Part of a small language model's weights.
Size: 10 layers, width 640, 4 heads of 128, MLP 1728 GeGLU, vocabulary 13759, 64.1M parameters.
Architecture: untied embeddings, attention and MLP in parallel.
Training: a variant of Adam for these matrices, 463M tokens, 6184 steps.
MLP neurons of a small language model. Each row is named by its layer, matrix (gate and up: input weights) and neuron, and shows model dimensions 442-569. Each number is 500 + 40 x the weight over its row's rms, rounded and kept within 0 to 999. Numbers have three digits each. A neuron's up and down rows have the sign that makes its largest values positive.
A block is one neuron, or neurons of one layer that tend to fire together. Before each block is what it responds to, as a language model described it from the Wikipedia text at the highest values.

Middle subword pieces of multi-token proper names that already appeared earlier in the text, such as Fr-on-tier, Vers-us, Merredin-Y-il-garn, and Cl-aw-son.
L7.gate1171:425497487523510491531538516470542504483460497567463455554491451506463514462469541490515496509484452531478518486549505506504503475475515489580516434492526474449483434489501567423432611456500520592531520474447446471512511522553500557524533473474510431512504458545532496523466510517489522526468459497579545500510454523476489503551506547534495444471553536549544513564445517495555479517507
L7.up1171:441531546497535492532491490580526483471434455526504549513493481491518518491509521451481478437590545499468515598488481469498539547543521471562483492495483560501543449472492534503443535509444486535551441470496543402529482479534505554536540483532564521557536555471506393458422477496526496477487586595430534476470507487550493516451481534505542569539493486469506474473508553474492529528547

First or middle sub-word pieces of rare proper names split into fragments, often a name repeated from earlier in the text, e.g. Shar(man), Salt-as-aurus, Hat(akka).
L5.gate11:471529480506527516482526528554488473467480513544474478542490483492515500475522498407506485518489487497504507507447464528512507465479466487531495464438506442486411569443526546521416589491512471510507473510508461468514509546534566515540569480493521498452485526499486585458558513494454477465505516456601497506479439522394513502601459489494515474490578497516499551575563444553550529561582
L5.up11:517512483485527542455472431540519511403496471514522502447474482555517547436495510476581474496549430451530526494471526502524508568445486422519484459531500534536540538530508529496517510446516465616511510562508444538501561479579494575453539577454534488505588541476536490551547482510544494487446544527517490487516507475488546521492543511529597498488502482517520480509527484446514498533534
L5.gate12:493548471417475518496459508526470494499449450533501525419458464486450540431474561466530503501521444528509539542466437480462539513492430505487506536493471563488513467514508472434425490500535549495473522499522521546514641500495476490520480542478485510430497456525456461507497510488510498482400484479483494538497558478503546586506557486506671451468477468542534451465560480515443485480497
L5.up12:449509547460546499480490591480539440535475506515375518528521493511512474488458540436513505490491541482479519529512532407496533461437502483518580553507475483526576512451509467462523559471547535506493441444501495540526593451540468530598507474539436519496519452507474503523483520557575496513410516512508523545467486523514546517447504549542668465556532458578482462520476485547455557531478
L5.gate224:502527497420480531540514494480526431498499510488452490505546491463513461451452514496515465513534431490513545562446459489553553514461482506522537423457434427487526524445515502466454555441441560594533520522501522488530615470518487479524521525507548506527540528533583496455497469507554559559474513474486541489544555507488497491516477577530583465472524556498500488526467543437466468537561
L5.up224:450481494429536496575547536490533456517497439532459461527494458445469434489408469481527514521536429477533493576435515535537490516439399513512523509490510398493471512475510518542462558482452588573478439544523522527568497498503556461587544511546513571504497511534526543520540458468550497472480446539492564572523585451487503494518515517490497494532551559480505526538409481513477491561591
L5.gate269:534486465436525473469483432575573457471455515490505528514521559464556523492457522483473484528461476475452530525563472516427563527532501531520554438475497496553508541491568553482471557452570514504593543505480455552539528476508469539565487523485490474507505538559564541568456535488536556470506489503487506469478448583481506495568518549489509416488555470515485511513474497496408454579520
L5.up269:531462440468512482497500479557559480518476467555518482494513502535531549494486498544431569500479469491427529505571416576397508540523403534539543448470469495480492517446561584566452521515471505464592495511512450523564504440445494506547486524533456424514509567518561541558403504459474537466504423521489576491490497502400549478544524546522481410478557469487474511530435487505449483556539
L5.gate308:584558522563467499467529539520499567487503438527557461488457511531482496431490509409488532531478555588471516606490447475520506411502477502481597495520485540495542487501501537526425509462576540530514509477494481508543543485542420516499550505539506483497507509569520550484520472563542497440434512521538477502460499442400519448518608520490497454521436485556512544459540499503491516492498
L5.up308:486554470507491483578473579544532457546454491543444560505423496497481521482432487505441490553526539508508511528485475420415441445489421503486537544511452555496553458470510522538392520478472528519425576441458481544451479472521463468565517459545504511548538469479473483562497484407494562504479451571535502571505589550533544478526476529511495509501516520560509473531475493503448502598502
L5.gate315:447520476466469485457513455426608441514518518528481476534466490494500513513474517530558481512454501587466497543524496540561543514510472529579533424509468476470491450488548516455491589475530486542567505472461399513503583447508485503508514424478495501497478533536506539555577465486535524565496466533503490450492529580517578464517525527510542523501554594562553573594506497510467461534473
L5.up315:472511509506508469495530478502491491446425494500408502501492446518522541445483568511446440512459497568541487569490462528523486446516484514529506476534445522493540492435499504452509516435439506536525519448467497521559540428538419480511498496473463523481542457512531482453452501473528591519486502562591500531505501544513575516533550545556530461532483532552543489474493485542451488542463
L5.gate383:511542484435587471522523495449494469472494497533458502489488496444468496476498453508505487505544476496508495493532506514544536506552586544570524493444490512489479545509497468528582546443554538529556474526529452483544479451558478569490444534554511549524457453513523453523512477488490514558540552421457526443547483542465450491478565542484475465494545459507552526481525443525430454516480
L5.up383:491529560493534445535496509515494519498510526486532507572558501513502560456467494470473520598472489482504492526549478426508510467516559506533463461500469563414484519430536473436486541446469503503500525515562464502548533424576535548480501507531571466486497565535547533507464516567475555461470505516514506482521441513503482466511498541456513448489541525471502538421436524530556470506512
L5.gate738:460545499513479486467540495495513492509514488502557511446498525424480458520424468471444487498470500468485491501505492524497493539536475531562494544543443491509529513494522469459452594542522522470472524550566514487487499533489539590482548507466582504526487481572525471422474508499538540499474579476537487487521475536466424489493508517472522432495492414462483578495476496527553504457497
L5.up738:498547520538527491483520546502476472469474437539555528506441499453412485470446481471404528525451471519521491508487496542488455563480415532540500588533484591472456448535543487471434559540502550502460511550542546537508491557488540537522486478495555509470482446518522484404498506537484524486428521470541506563461455473450462455504570494487509428529506431456519482492459497524566524503460
L5.gate859:464439526529564553519467512530522489410432475556463512507514445522514535503467520455548489494501514527459482547514518517501542477501515510566490441521488513463505502482506525451472585483536482590509521523456450512427502521508528582517508517451544474573515499552541465544459554515545582524531550485539575495486515559490520536538490588509496453493481515529484519549517528492514507577505
L5.up859:433389522489624543450504558508520524418463461581418529514471420507499531518478518500582490516493449493476444513525516488518489527516483492552485453501516521450446504480463576517485562517539490544456477512476464541407459564495520581537528508495502499510481524538543480543505521458541558472566500479560588539490511501457520533528507565449443481515497535525497561571480446480517543589510
L5.gate973:456562530500528495542590523452511543411481465536539510501546505503493525521437444489442520544527513476486547507485523533493538544526512534514515515507489518413537502469426523474430607519500490605492471536484525508572555452490476548522506536502521493449533548512449484526448509475468512512484495473496442511521492559473514475532544457468538463524576489486560592511421466489554529552513
L5.up973:505556521552514540471441494493586512531466429545504452457475470458475572499480548457589479539483558519504523492542582499486498526475453489475457513435484602548449437550504509435435503474502549511493516453498494514561529495482487517491466462507466509439552507514491565514521517462498437492428495432469508487520504506468556495522517481499632450561476492512575460485487461437404516474491
L5.gate1030:468600504492577565526549500543553511457447583456484474458468528529531579446493537509495477437494456468527529545521463521524482562483507488468485484493494519495467548521560544474465530482545543561496479502399532520567559469541436511480493453485482467471487474517566478500502460486514511521439525508507498526531475503447492488486531533525600473403497508478551501491560467495461495487479
L5.up1030:447548565452534474527536533477486466504464529480419582497483553480471513498459476483493530528485473472481565514504505521530544514538553487518451547510477483486493560407440495518450465539581567518490508486517480490519558534515496541550463466519466428570527503459562448463543470490526487537448524462449514555513547490491497449490515529518561522429476571530518525462622490558522465503536
L5.gate1443:430474529519545501497530535477506443493517437524397512508442451456472513531483486467588494436544509528466520514502593461468472449549475544507484523486489512485593449451518516480460553470469525546548501490438467562510515502542525504574554500507488485494507531533458479528552501524554478566479561425453537470519485499516594500524492532495494432473507539545491465546538418428466595533519
L5.up1443:444539473611602474515507483501526443440452446439477466552526496446490527529432494479532573586436504528400489525555487480525504514466509531402447477522492523507541480492514444391461524530519469527499537501492541499473491522470526514538506407486463493573568513557475407524469456485484416465474530549530499445500473547476498465466489553516468560497494518465492434528521496502542452501455
L5.gate1545:505469466522625534460505553482472514449504536496498571396566527483475472444452576512479483515439549565440469478516490485420544404531568552505463518494487496499513512520528540471486537495476581482509543558482492488490544521500459484515430539510496497492516524439485412498502490497530499564506481433497599511518513481527499571528523456521537506561469509545526422496473493481506456564519
L5.up1545:518566529527517491523528461523565504510491499509568468522431495537427566479478478524548471512488500578528506517552501507593449513538498506467490494472495546524504466515527524562473512480466494541415450507566434442495504462494506487428566549552542540530576497524484580486528507525546505489429496526517488518502408517482510465421508437492447427518587512476540514546471499474518456442561
L5.gate1692:455466504525508544506475501561508467501490506542482509514433514533551572500421474466463519495528504554497476494424462475470535535492486474527546427532458521534550494543511479570527516468557597529546496479487436484497582452501456529546488554434479540513505495567469549463588500468542507534447436472479506579479495536431597528543533496453587446463468511615574518498511462422533454556548
L5.up1692:518487498490545515479564536494495503469488503502469537465509443598508528508456507576481445575479527448497508530418444504533589505620496540505455472474437480488499539541515494500483525433544494496461491538483435530553534444584440490524527541487529493480540558532514471553551455436440468490472487476487508520534508529470594541522489477481536520492524554533537517532540484419472416486528
L5.gate1693:477495500579543531548504484532534462431410521493468531461513452492510509484408565479543500453506572522487512576514501489479500456485544538625484454483450502466511479472484505456439574483487501580552529502492438490515460508556481592553522533467547448594498493593522465529510504525575567523506571498497532479517504512487513456537515560485488441491461500493537512523507471503506453548557
L5.up1693:501515480578620514501492529511494466422437481533441532515454414477468542554440552537540532470490564517544502562557511503530415436477457548589482507482498514484493496495459515527474535504426473591496491491493464531549388554509494521569547536521561469604466516560523487553491494506509598541535552481497543491506506496498544399563498543471422441526509505489556567540506454514511484552547
L5.gate1720:464522520432459465504511532507491560479414553486506493457509464463496535508492486456433523539469488430545580475516466515506491514501563579575468463493423516455520464459503514443457605452570498514509530465481496474511546451541481563535575466507515500519497501599512417551510483515513559537461595434541521453581458554466429512564514522542590482523463479510556537477443516496520476571570
L5.up1720:455504495485500458424491502507495491472390511504426490475480440485462503456512495459523522469514487505548564436509468507473523498493503537587396493492439492490488474440529522467483545454572523476489522455558524526486555476579475554549512514548473518492506543531484496529527492508482521533482604490548537501490508583459519496545501529556561484469577474489541540525455443491514501507491

Blank lines and ==/=== heading markers that open a new section after tables or lists, plus infinitive to after verbs like decided, chose, attempts.
L5.gate176:481544503505467589400474486581558502420482570530476497547466497418538451405461458542572492452489513493444489465485477532520527582544562448548500481506426486523453479537444475503492486497495444473553488511557544467535544486498540480513491495509512505515528434564525494528437494516522500502474550495531527509507506526522449532489439461503537477400496548540511505518515527473537538516430
L5.up176:464484491469462511436517531541525505482533530555491500566484518426489438476523467558603490485492506458488488450487518565541490598550621447497496544461470407520405518498455494516544443513463447402510448524529582503488519526476561485501424504565464518551485448551486469520479500517492484478521522511492468464548523498511460526487473474481480455438487488523520525530495482489483472463476
L5.gate221:479573524515434484540534486501563493523433539414549484527489438546466531519462497497514562496450573483500479431506545516462533482547532501529489491458481526481529491545567423557409555447541561588523455470573531529461562481597435527506527438356558506433535494512533454473521512536546465578497525484527506437462503504525536527469525407554514421521543479544501532515533468497496428451480
L5.up221:485479464472451416544527483529524457532460481471544544571484461562439493494424489456488563551465521418477518480535518472455483473500518468546439548470521546494526519543508478522496579475502520480552514490507507566454467495534449466460561489495560549502503553447490407511537526467522538498570534538564432539407503554541492480457491426489447514497473517506494491461456474480556514536501
L5.gate444:532595487571566472457513444581513477529438526432616497517535471467518495485496465464468610490508563508434462512505425521474571497516526492572526496535607529533512519524454487494447581461515456522538527496524485430525474442518458522498524477517504511522472558538504498515515469470526567537595484513456473536507465504475551447495450522479500517454506535533520550456431526504564467476520
L5.up444:546492437514523468467520523494492500521482474532529518543506437522474474476502519494513493542470522529509505503503415564450490504485517674524465544547507563444471435490479454473442513509543464490535524522554469464555505466576464541608594520552544525498500538440518494592506518455455520493496483526564567507423500530464501490523497460426481527505552490566625570495488395475518496471508
L5.gate884:531515537550472426497550471489484442467524495530536450562438531613520477481562516517557370489488520507529529549490481519575468480543570451492474494469533529530428418535520493492494490480487469580499539512462499462493517489509498517490513465461506497481492521460472535520523526519470521475589611475485481495563509538480454478487460459482487427447460532498449438491469494455557418541494
L5.up884:414455496447445477420452561508538516537405538519482460502545495423455487461499524502520512483569519503530483446519431535470453491526518469492452546493544459481471505562492529487504499540480546444507474457517543479512560487477516450483461460452502534474467472577527489537503533463487423457505453464546515457570485430416537567503554544499555480541503480509533465501543477544485476425552
L5.gate988:487486528543492536544482468507538532470466544436575550505555491507533455485549433580516442506508506549434464535484434526480542518563594509549454508513492513504476526483440498465432484444504471512517475561571470466427544548492443520475511501453491497515480540479440510522499524488518471469501526545496456496466467567481465523533542473482534430444464511522447433533477516483556436530494
L5.up988:574427484531472441532488538541498559509514485487506546528525614467574426466534510461481530529475536552504444480544494566493481452521505557433508497469545465499526458623461457467534502468479493532509499550420501522604497496498473517472471457481481496456479503504448485469510458473542498510450505477545501478513455473433456473514516476478502480506520491520436427472450502496489467500409
L5.gate998:502560463485454496488539441553535511443452548450547437490557480552450483506477474468526473540506511570425517495408438510524547572472535467445482550522524550463527532545488435424484514476504489543495518495539497567455536461464536493469443558488492486486536527487510480539499486542490455517493433579483476469466509499469494521490471508493548516498460557582498456510498488476518504484489
L5.up998:563510520536515499492495449555511521514460471441472377512529473509513500472486502404545478542527555487469463497502518387485442541445490441457527498521612572526581521493439466482475571478486501498511516495512603518538458505487428532471523490467490443494539541492536479516483485491544460524450491522408458542467512486511497446516516526510508472541454441485476500545481498461450505540489
L5.gate1006:448548447530453461528471527470515526593503508534513546576528499524483498507494450451454507525533535484434490536487466494549566453532560498546508395522507548531466548465536486523538464520574495450604435514566511526513564471487501522490452507564457503541472624488495502488512584510446501405477500508493507452505483518485435493481532533496522469522553474589485483544511477411498491523518
L5.up1006:522491466608482451501549505522463562579474520504541545616495538565507424487434413479507506532508596479479523561500460483514527459479561550522509434532549593482487555490519523447530484522571451449570465511506515536563500411471435478460435532550471482511469604477537510469509470519463505376471469549489485543487459537510469455525553430520476449527527506552433498545420472472523534496499
L5.gate1203:536534453542478443517577554513485446482512461506587555500451473561463520461506479464603551460493500493445498491537483526502554513484527466491447587590464525486463576546426457465533421470515443532486526555551469507495495511435483475482432505564430483459508529500493468535534512513487494513487643505471446489566565521396465475519485478460495407466477488479517518538460603524555439429536
L5.up1203:509574468480505446492418496528518502436441491479524462451499469500523493505511468471492463464473504447435546416491564511453577487493576438520455541489494503484493512471470507544507528497437525578523555492521559437553565539551521522537480538493500477478573493508516473515439482487539474475481523512499502447572457560500548522539494445515532488473464449542528448449499563447558494560540
L5.gate1205:581556560478481473511519516481457532527539504466531588600565494470484447505485456474551553526477530534457452432476412583506503483476539532510535469537531494482497489432509471448464494498572503504521508490572452503517542512519546574476536432473523501532585530477501509453501548565520548477530491459503525516509459534446510435463515507447518423483553501596541556495452523459514507513486
L5.up1205:515514495499494522522537478533506550470522402398543548463593492502498464505541459494456554551528540552483418517466473503493522506502487472516490472480508526489453543453553466546509422541537457527517463509550468510550471549492560531496489472564535445448473500510529517466495473484449536491564535511481508532523448503474555463559510463527439482487503525523525515516488489488580524480551
L5.gate1377:435544468495513544474529532500460551484503505481530509528574520550461456467445448453582548509480510512466495500479546460497522408421522478543534522540509520475464574477503394512523485529492472537554529478485464463504534580471492469485459504477428532487554531574540480467439494504501509472480493531499508510506470559510529492489481462558541477469520516502570561575600579454506445510585
L5.up1377:533468479570532561426502513516505518546531538504544483501502523394467512556510530512465526478477578542493430455524545415516526453518416549444522443555480549521472464549545517470517466537499509437504483428494478495575472528496491517519498482456442491453509539497507515471431421489483462498537466566528493451514495485456509535591474442467503582553463525482527435483507584495509472464512
L5.gate1417:508539481461526413501583518491516444459495503532491464488482483535473537525451476494519536556461499538429457491510503481494517533586561496542450462521490516519499543560494505537520544522545506529508587530449526498530503501509462566468526513492566521541557565554547530486491474521536526505495531460500469518503448528471384510449499483506476544474437494573528487430486528528468492502477
L5.up1417:506517489486526456415543422548523555523506497532479439505513553503541524618492456457501494492483516465536479488544507504592455542513477445586510396540502514493521555531495468449518468461518546502483498510526541426575483495453497536462487487537489482520485520518475480542396477559499439492476539553457513439556535531494487547444532565467498499400501500458505519526538596442522524524518
L5.gate1430:501481606455498433474504426528591475442432513492470479537475476452515534508529450494507538504488490529471494501474470542499566568511547545559476389492496540513552529497479493488491494502529477557613591572587511525441514478522549502488489501434472500490458512538558504510467519462472490523456558507528586506476557536427475501498511481465535509434501515611476509525468538495534466534552
L5.up1430:513430503513523524510474496548511464466497506554497447503495452474592492488455521549512560458515511532472524472452471524530477521493496569538485459481519507478521479491490539506500517515486471526555571558520518530513467511488561478482498569384484498482489453506585478464463524457443519571462503512538605516527532562476474478519494494498486556491484497591458486589488523548507507619507
L5.gate1526:504476486548465505518556501511551504501491510475540474530527466470455452488533505456584509565454535545460508444488410535536560483545613497542503517526506496480466504442511490551447504550529510493520520467470454472498510505482488515482433560521526475504517516421469452503484504517503484483490475462524545473573452496447527508490525457522514435394515539620525484541502468458523445553500
L5.up1526:507484449579532497525504477575528567514487525497583540547470565490502468540468428449564454508556588487478483473440508512506481488551528514551523515541589478462553488520507472505486466508528584495482487449485491471513449484455433560505473479468513462503498584492502436496494509496470514518552455476478509519496495569450482479476463485466462516479474569562467485528413525539564494523522
L5.gate1538:504501459504483538440429495537484461561516450573522548581480554459471497557503419458510472526558548501450362522496483496497481507487570501560564502536519528496514488472419562552430485455544570451550469487411455550476489467463469536554485491490595512526537534495585485402405436449491550516463538511460551512547521482500534532550404418524501507493551465472481482522416494509514527574571
L5.up1538:578523491520548474423546492490529496485474495438532446499598465472492574486514524502507571489544538529551557478517564470536545428501477491531486588518516459495473432520508495494460477601475521516511498539504462424466473554535498491490557469479519537497481520538480511562514571537487495538490474427506531463512455532511418476493494493477487485494419432546500437548553501506524504500489
L5.gate1631:558472508484445533474493447498566498518467484497523529467600511493481530432471528430476542508468528499545510476484391507494565562511556525603534536555530541526562519543530540438483517598547485489575510559553475468498516469561463419460490467501557540505583527526498524519480545519516450442519464472534524508503413622520494486511497422608554447501520533520560514455480471468484495502565
L5.up1631:522518476588545502497520484508478508496460440538493516528492493581512530435455490429457529447510586450492493546483423525484498484503487526554520508512596509539498457484461553434551574479489488542575512546505534418521452550490460529474454503522467493555455517533551422511427510509437501542564495477475577486477550542503635406581455505475528522506446485480523600514502485521499467513516
L5.gate1650:572513498502407392505490507573488477419499502505499480543479584494486479467469514451537514496505484487525539528429451525532545513436528497505461550477453552464509508447550520543476496453578495548566476460517495520481545440504466548513438563505489504561559434486524534491470463553516539395408540532519517483532482529413497536490540488508565491504496524527456509503504542501466502503518
L5.up1650:495441486569472425587486559644423505450508456494595564547590495495483448449578455434421527481470512413476541508478390534509535501549548485529533530542486560516517501512525429476505443481465458477532424473472530478434491469443527444544480571495470436539475422462495398489502459508466561544524476482519652516526450578509526462490531465539501444518543489525492491523504483529512500469515

First word piece of a capitalized proper name (person, club, place) starting a new mention, often after commas or dates, e.g. Down(ing), Sch(oenfeld), Madon(na).
L6.gate40:488469531497472525543499530492508519493506410552463529521453497493519497503498480586452436476482532473471490529493548514444507546503536551532498555537501564374542513539465567431513513463530494539489543498498549559535517497486461480530499454516492495524567495423538474480522522484493506517431523534478468492488474558436549541543548527509491474538506530507484522479365495559473507472546
L6.up40:473527533495482495472486547497496506507477458546456521544550454541494499514496457516468507525483505514500467489496535574477502535466483487510497521557522490488549470528453494482491497444508506517512505564509460580535520483494438502529544502536463450476503494498547461489482469491503477460455464526496492556464454539443509476540558454387511528588543509552445472506486486552535477484510
L6.gate263:510522572499527524546486492489523515481487492521480497538438619517529498476520523526485437512493485492450472568496496491451540489525486463601504504544471511511483407536440556432444508514515475507481536469502452496486528486527429427542534530482519465538538529436524497483542593505507529450464544585487485536449537452502579499536532459470524504500458550509505471476451499488510576507473
L6.up263:484507524499531530412514507502487534495422492539514489521477510527521536518512535447475491487487514508424550540486521472472581534521487529546535451490508491534504473560468522516480560539524507560443525536460470482575532525532499530495521488470574460545532549552505484484512465462513504497508494490509473516506560553491530442486578464524517441487488477474494507517567457561499503487464
L6.gate477:508479568505467470472548479472495543501466503534538477499463510574511535589508493573482482515490504539509509564459574481495464529508426500555474526477409498465460417468495538465424477504445488476441494467488516512546499506550509475540559454526539463524481555465489503540552493457492512507467533524399472508437524499450499500473502455492489519492484498467479538482491524518500450468507
L6.up477:564507482563445567426548486517488536506423449491524528451507465547497492512490491519495514492522499538529436497538455458501495537505404485566575538517483602467518529539439547508432484469406503534498488475485500521478526454530460406470522439473491473520535491465476499501486481526509436520416428431471538520463489515458504469527507412517585461514511516487524528503486545539536506400555
L6.gate524:508525478457569487544545523521518534433543491493495531506360459499453500515451487516533517504529512517471598530484451478491557545477466493564469504479430502483517522501445517516452587505563493527472447467495460509507549484566488490524531520565419431569522476527507490499538434465490491519523519526539487554451536525465524483463583503499515443527550486496471492481503447485525515452468
L6.up524:542468523419501537435557433526528540522499498501564484451429554545505500524426478478497457471503438508387487510412522505544564477480459477479605460504465500512456524545460535501429543514513485498421516481498492543485546502532568532524464509465436498556513477468460473521531461421475437497494480469490472564471578469499499519454559422492558460524479460473432446530456459491493566470535

Infinitive to, modals (can, would, may, should) and the t of don't/can't, where a bare verb comes next, e.g. "served to enhance", "can be formed".
L7.gate54:454519491481471488477516446462524425512500517478514469522409518588493541530461490502553475519532507457473541445553507473440486510477531448515451506546503532482543450548518440524459554450491448499488529474463527515537532519567513472428521560430507583516566601493487468557472483537507472555525510575504491468506549526519433532520464518471467503478563508531481500507496448472528529487501
L7.up54:539494511584481467541541452467514450480443545428527532504428461523518558503448468501452536484547517505446530480481533463429541513489561520450522432481507562500550488492577464492431634545493504552494495446488542541522551473567518472508518545445508532476527485489498460552434456481545532585489423482491498479549605548489508475498528482511533519535508417537480516506518416479494404533474